Weights of a small GPT-style language model, trained from scratch on English Wikipedia.
Size: 8 layers, width 256, 4 heads of 64 (1 for keys and values), MLP 1024 GELU, vocabulary 2048, 6.3M parameters.
Architecture: LayerNorm before each block, learned positions, no biases in attention or MLP.
Training: a variant of Muon for these matrices, 194M tokens.
MLP neurons of a small language model. Each row is named by its layer, matrix (up: input weights) and neuron, and shows model dimensions 32-127. Each number is 128 + 24 x the weight over its row's rms, rounded and kept within 0 to 255. Numbers have three digits each.
After each neuron's rows, "fires in" lists the words (lower case) most often at its 100 highest values on Wikipedia text that the model never trained on.

L2.up566:139149119173143136106165120106118105121089140117128125115141156169123106140123128146125127136100103147137130127149164142124165131136148097107127136164121132099129126148138143070144172112113109125097092165105109134120074125080105171132156121149129138150110106121144136116151137133138155142
fires in: "city", "century", "town", "having", "national", "leaving"

L2.up663:130136100134086100168122123108148086131128129160122164124130139092117159151170158122174133147113162148129129153129114117120092114119137137145170153149136107106109120109089126131088128143140137104115126146126140142102130119069133135086108127168131168142137166179155090087145071143131089135
fires in: "at", "linfield", "stadium"

L2.up1010:161123128097096162136095162092141109131132155169107140101102131138115131130182142115121144070095139112109106130092084114131152139114097126125110138159136136174119110128136131169092118119177130121157125119153114150134176169112103159150144135083126178144108199099092145082141136144080108099
fires in: "his"

L2.up555:149116135115148159128118134128111174145102161165148080112114111144092165122148150068132106141158100133116142095139164163109194119135087100168109132132121143158081123112121132116154144138175135122133074108139084158121122144140179164121155123144132128118167143125099163129136142169081116072
fires in: "one", "those", "association", "each", "chose", "choose"

L2.up655:188150162127136118127137129163163127142124119121166114134119108094089180114120116118109132116166130132155135127149137122111105109138116156140125118087128120151143131140126136196105091122148145109132105169147124123107125123121168130154152127088120095161121166119147131160153099182116142110
fires in: "code", "dst", "utc", "cest", "fips", "is"

L2.up39:148173092136100099130127142118098147124148163149104133169149120101133135106112149091119108085121125121048134119116148071172153107138172111145135132173108142167062214146097092140117140153149147111120150118154145096160121134138113120184070158111137094101150105168108135130115164145100132101
fires in: "same", "general", "various", "early", "later", "main"

L2.up50:128105088098113122134134129166140109100138121135123161073098092097146135135153155125115098132143130069155142113130102133181128113168129134117133139112132147166099149152112129150098130134167161093123124143113139153137171074085149146098131142085134079120128148132152132108094140117156147155
fires in: "records", "was", "announced", "case", "candidate", "election"

L2.up256:130103112103136154131080134115160122147133140116132150113089150156096141124140141108127155134166164151136125129117090139134137114166132122122130156112123160125141105080071117153150137122135116146107117158120087111113097093138097100190120106148159090137143099148118122140127112102120098168
fires in: "he", "they", "it"